{"n_layer": 8, "d_model": 512, "n_head": 8, "n_kv_head": 8, "head_dim": 64, "d_mlp": 1024, "vocab_size": 16384, "activation": "swiglu", "norm": "layernorm", "norm_place": "pre", "norm_eps": 1e-05, "positions": "rope", "rope_base": 100000.0, "rope_fraction": 1.0, "qk_norm": false, "attn_scale": 0.125, "bias": "none", "tie_embeddings": false, "parallel_block": false, "init": "normal", "init_std_qkv": 0.0245, "init_std_o": 0.0, "init_std_up": 0.0245, "init_std_down": 0.0, "optimizer": "muon_variant", "lr": 0.0108, "lr_mult_down": 1.5, "beta1": 0.95, "lr_head": 0.00481, "grad_clip": 1.0, "warmup_steps": 200, "schedule": "cos", "final_lr_fraction": 0.03, "batch_tokens": [32768, 65536, 98304], "seq_len": 1024, "doc_mask": true, "train_tokens": 302400000, "steps": 4755, "dataset": "wikipedia_en"}
MLP neurons of a small language model. Each row is named by its layer, matrix (gate and up: input weights; down: output weights) and neuron, and shows model dimensions 170-340. Each number is 500 + 40 x the weight over its row's rms, rounded and kept within 0 to 999. Numbers have three digits each. A neuron's up and down rows have the sign that makes its largest values positive.
After each neuron's rows is what it responds to, as a language model described it from the Wikipedia text at the highest values.

L3.gate157:502492526584508496512474530511463517503509547506506525526465451528454551584496472523453478557555525508518496467514483464473463465585546484535536541448505523420501544368481462535471497529529527510569536471456442478480502502523539488510478471535462486477441467544504500559536534505496542450464520493426443509464483504546557522555519534477489514474504489575538470450525463502577526447513479473475501542453443527488477460489472546521446554424520476467521558530473451490465495495484447423429467431437444473494501549428
L3.up157:506522535489462525524499538547489494542506570524539409524559506530472472534461601544494501498513514482469474546576402502487537518481501530457495443580506509494609505413477489498525541557504481515538551507582466522503436496465510528479464503513578510526495480543504519581474454561528461521554500549520498444446449523436563585510452469555476501507469553517531439457489511512570468464520483449468536561486474474454506456441563496485428479438458522531512509502479514478504508512528508473508457544471510454495519464504
L3.down157:470489437460509493560551575461498498502459505541514503465474520455485492501494498532533491524507487487511529532416513427531499570533478517506521496434526539412485512532524499510554522504517522528543531530481479455494546467508446561513532539504487491379470465464498500503562530467449465440457484487421493483519539465492522484538466578485479531505474519536490504496462482451505463439441498445475462474528506550520484554573483527486510566500554501543534454572487468510472456418542512525493563514550572496510512505532
Description: Place-name completions. Last word-pieces of multi-token place and venue names, such as Čeč-ava, Eindh-oven, and Capital Centre, often in tables or after "in"; occasionally names of people or prepositions like from and at.

L5.gate21:516464442504508488492499517514521555511496514503545456487561440520489455564534512486492506453485533465426556500497438501406499529474521545509548452475461524410522543441500544479454509438510500470478471491532560537474482471437550539471548484442464543452456536456466547521444437609509465482528558535499493507527477535473489499513535488472490411536505527459556482432456530483507492480547456479509533527517495502449495567507489479547445497523524468472525324472531491496450543478569516521520511514536526511436482484466
L5.up21:482546496473500518508515500521478520476483477498527513541488500506523540467546512529491491490500549519591452501529570555455537536530479431565528483433479532476422474523504456498448527425497461476467545497545496492496415473453417482454541481534418514527512451522576473534503452493474490523514464498476493448483468486508472474493508572518441442501504530483497534500453455501498498504513569452510539494463514536546526437501513526551419550546470492566538468445563478535508505475455497535512509460562534485436526521473
L5.down21:495499525522468470481432505442452474487504547475499478497452503542508496523456532512481522470480558455540497495542519468479501492501461494578601530428516510414544524523469539501530462521538501410536520460546501502565508491429578506474432522468472482537529466546458500496506576463498538543615540528452495545445500427547424507610438538435434486482531542564530498514510504552463481453595552465526515439556497461488481517535436514479496461480484487532536459509530451475550500490516486478480495583514454590477498478495
Description: Table header cells. Column-header words in Wikipedia tables and infoboxes, such as Length, Votes, ±%, Pos, Time, Apps; also superscript 2 in km².

L5.gate610:537529441530512547471541483469466528448515478497430456489412406444566437462500481539563514469477441509497476457481525439517518496540498535462471477571534530575536464493564507474516517466463573457508486505471544576486492492482496508443491463492503526519557505475503574503486486458519427516506525455517531466533543449517462470539487480486486533460520486549472498381472473481467548455557530456500463514489476508480472430469536555496520484600512436487499487535470512528447549525424502489465487526458451474481530422541
L5.up610:506499464569514529546607473500476488473423487504510422489482504481482451426417529612538429524559457491514474422433481459501441441474508521524467489533544536533461500506557499478505438419482441460562500497488478522413492503499483516504517501473473556511482514457536566455492481409558483504494508494486499506527489435573469420453549506530499518504523524451525499525434477507453499483510555521498447472594495465503499552506505477519478418520528541460504530449427547526530512538471496518459456573504531413465493498554
L5.down610:474490464546545395449504484522545408529528512504524471555529479504525466521451474533535520491531465482461504522536469497525511513429460551510479536493430577497566491510543549545455480555502537503578409545426575508497509379534477480462480497505469558474422454492513492444634511473474482493446465471490499513512464545517487484454488463532426502542494541453515589449483482475552592552551559543570492518493500470482545524523505386499478523518573485513472566468531497422474503535494427493474496497559408451476517504496
Description: Prepositions before dates. Prepositions and colons that introduce a coming date or historical period, such as since, in, between, around, until, during, and Born:.

L5.gate842:558548523511493525540491527502456491596463578523533532586478561492555510479532474389548496466520538445528421526537479486540494542542506486452512515474445494433552537432511475503509475512514537456569492463472533476589520508480483491507513496480523533535514430433506509519451523497558466550459454441490492479361509487475588577529519532439515526534440536565543486515455488522529506500488544425488495484547442567548479490428539498444469457561502499569473492489451510503400509443556549497385520469437471564529470539432
L5.up842:525519471489581501546511476506523523494477526509539444463473555503537504513476507391551488522465461475546450466541477476556533489470513508423476476500437473403512537466550443520510488500512510498516480454482565462551492517509487518482500482522491511457523483471438543494520577448623471527517474416550475409416519462508642410513551515521525518481537443501532524529539529457534477503500432508376523486470436492509466481506517497521497502552494460525505475555539440495453554506504507471477508501493449522547437488437
L5.down842:493447479554496577559507546487550505458482433499565531472534514544439482490559436530494482505546443438460547507533472525444507470568448518507477534474500508573444502496515457515512489508493418496489510549503486460491481532540526508506505424515521471432494517495513520507500458479547583471551419514494509448439507501505500480506492476513475496509465479497482514527565492519565547569544522474532521491554483556462514475481522488461483552531524567525563532492434517436485450539530522566494499569511520516587541412464
Description: Place-name final tokens. Final token or piece of a city, state or country name, often after "in" or a comma, e.g. Kab|ul, New York, Roanoke, Virginia.

L4.gate133:504529527455374470582561500492533551535467454489477431547546513563553547529502517502429574492538496560445555542433422409479459472438469505517439509574502492488458526486532545443557456496510493467444499539447455535541435460484491405464465495502503534488487534484448485439487472527486515509508526536497503394548448451513481514495569544476529501501507508486504473536512573491481517522418546490517501509424539509499534579511489434498442442562482506484469484490491511489590527561523509564491432574471498547512569506591
L4.up133:474545536496528452562437575564485477487578500448483536586503535523467472447540450489427532500478537503477472579459520478550513523525548455549454427532540450479406487450464493456538491515502497447473500505511514508462459465520479528540468454437503440501507553408483466480478461569493497532499515561515476485487530454548509496531481454507510493508528535513519504433431456468510433521458502480499466528479519528485481516455485526481537487534551485508549490517479469460523552584472563506480454502457437538530522449532
L4.down133:461518480486524538511561493401483471523512497465465489477508519490575496515536510484494472505512491570542505529546442425485592557492459468505468463512493510450493597441433527484532528551575504518559494514428574499533459471450488506538435528487554523554463575501466471471478503565499487492560511509498420520500510464430544520526439491496527504537526478548554483511510491471568514493485498470436495443470491440508559515465537538447478481526480547510486444532490524543411514428479525477531478534513474529496501496427
Description: Table header and row labels. Final word of a label that opens a table or section, e.g. "Liberal Democrats hold", "Batting average", "racial composition", "==See also==".

L4.gate468:498550495501525565504486507427500503505586496440589452487524556505522449484438467482508458489562495557508503429492479500444498491519582515498469498507544579494441475544533529495498513452529434490538493493489473564483497529421462428480448436476532486590529479485539542485494459490495497442531480574486440537516478457556481508485542523496517461467590482563517553527525507485562505592460515544541457481468522429511428524509521516534553565555539536441484531459554593436564478416496403488493524517555533533433543452528
L4.up468:544510530475532458493432484543466463484511551591506471491556515559479445508483595457479477436452551439513414450507526445528586531492474395458505442509510457468509642532429566535462506487429516532574494547510486520463463470467489549467503501434511509542466491511488444496502484445525490491492578464477483567493475489463460553505588455492449517527536519504537568561532538472487539486524536516508480582506536541564462536446580477507439493541508519539517478531410516512458490494524532508393477450462480428419465390471
L4.down468:545498494433477526505501513550424464475491551545556509519488483478555521608492486538504529550492471550439426557467453522407557502506423511484594525493499572506560525532447497520496518527525487523584497464551484551509508586457516497505535512509490408523488435598493415536573547522580496482500462439518504524516434462488468494486561412481534591513532498512478460527419489506429478533512538430456531513535447427510445461467522542446533524553615513464514444481472544439523538581454478479520504428497411511507584549533
Description: Preposition "in" after clauses. Fires on the preposition "in" (sometimes during, about, under) that follows a completed clause and introduces a year, place or context: "in 1990", "in Abu Dhabi", "in her review".

L4.gate207:470544480548569518509526517467436485491471487485469546502429587501496469506522468548502498578448519451516537511494507465480445571482520558482499559492507482488499585487545462534518557489498499494510556469495486513517531495456461501568513477454464507458502424484478516531492542445517453498493451493529511488481550607525573461545476464518475459534503588514527468420477541558501468395458433522463541460486522475508523503517483554500526514533568486515550511515395490522522415502559478487465476514461502521461520481508
L4.up207:516540519514502536524565488520505483548511551508554490495494457560471486554474476537468524564455473421509428558568481477503425519527441512486507471530476600486488465495494492497442543504501501500539467519602392497461537515543547488489527485420504570485506480491498490538467504529609479495560489457507486519516440503564613484567516491505443477502513583451565485506484539540532463451493452507528525456503519501575495544433435527465491481488542490538573510508494478527519393464499433475391493508414555521477480547441
L4.down207:505561470421501544558557554513476511505472546519445521535480435463514509470440483522535522514523438476538498484543597536478514466502479472549498541509621500495539502452493459514529468553529419436474466544482460481525500599505509499472505471413525458491516448424483486512525499390501497496488518487554531497505502521540507507470618468461459522499539417462467472428453500520492426429460416458515525496482518501490515413496497546527653504449498471581527456439484476509500418470525435533454509493513584491441502458572
Description: First-name word endings. Final piece of a given name or first word of a multi-word proper name, mostly in sports or result tables: Hiromit-su, Pet-r, Mik-ko, Middle (Swan).

L3.gate705:491474594515518581529542487563489552495477484503509495507549498461481525476487472473562491459561406493509436430514529478470441540494451520436489512511502534445486492527539460512518501537531496497536455500532508536496510486446420508521552485530509457533468358527438471500498516523489551491593517460512559552533534506527501451444605453474494519543395488440426482512453488559470510545438489486470531568530417428520445545490467553477449466465551548521513560531562535511493512536496466451513492473522488496497535494485
L3.up705:494573481548479512490463486553420467488505515562439555510572452441531504495515489525500422482535462452483512501538501472519552489541475413524514568556538564539435493485493539517501475474542489512525546518490493529502474500582482505512442529511488460524509500530452465484495439412508476497467539482548486481456500487435507530494515512504486472476578441485520531567505504469575538440497480474505461543514487488470526513497604468500498530552562448430475523528437496545534489472555458578502519542504473445616422476539
L3.down705:579489473591475541514497429454437526494504491486516493469492505550405478527569518562466570616536588565471490459491503515460521492426512535427544495520459486491496571541497495478546475460523515529532520544469429537561473582486587544518543533479459420523497556549509500553498583462461518469481473568465419539485539444593497458509430503505504517515565465533450477468539483555485559482477477437499517467518518480445510483478453495563531569519427511524491449498474570402509511486453444491443429525495523465490501445490
Description: Connectives before complements. Function words that set up a following phrase: "or" in "two or more", plus prepositions like "in", "of", "to" before years, places, or "the".

L3.gate936:544528457454585515531517480523502472549489476522495471505543521525499584498428499538456459464527527507523506487557521534502516496454518560483430496459471503505498535492465548445574544547467469525525535504568458495496492496526534469425462500518532528438543454379526482459480533526485481492482504473514534409470509480503494424518557546482524464442497556499520535546520554488460557517464447437514526575562458542479541431460530506511510462543408544481510510517573637502472464446532561448470513490544459516501518489534
L3.up936:536513490502503470425510504524486526439501491495460541517455466462458521576558530459588514524494568485499460474527561526547493499488501498476541470511562477521399479586469522543479400509427429573446439469510473479476465479489497526552467469514507524519545408476531509450516476532522521449516479458490413447503511551543392512468546515442518582520493537502489544457445444504442509474484478575594432500502503485466514509467509517578401465513514532490567501446430534512529494489515451495528428500495506509432405519487
L3.down936:470467434488520532507403526452514436483529550481509474470473464507500501490439435510494498555539527447503510496523480473459489575519525492498509519501534575538519538471453464556524489472451475456553448512502460538537467522487514452479472538436469572539539554445507514453492526504522503463466571493503422510521502539550495527517554543604528483547526507588459513528487514470558554570408544523530452519479470546552518470465499557537465520499518478498528501471553519568518520484543501460451479464560512512541394512466
Description: Structural header words. Ends of section and table headers in Wikipedia pages, such as the last column heading (Notes, Ref, Length) or Medal record, Summary, Finals.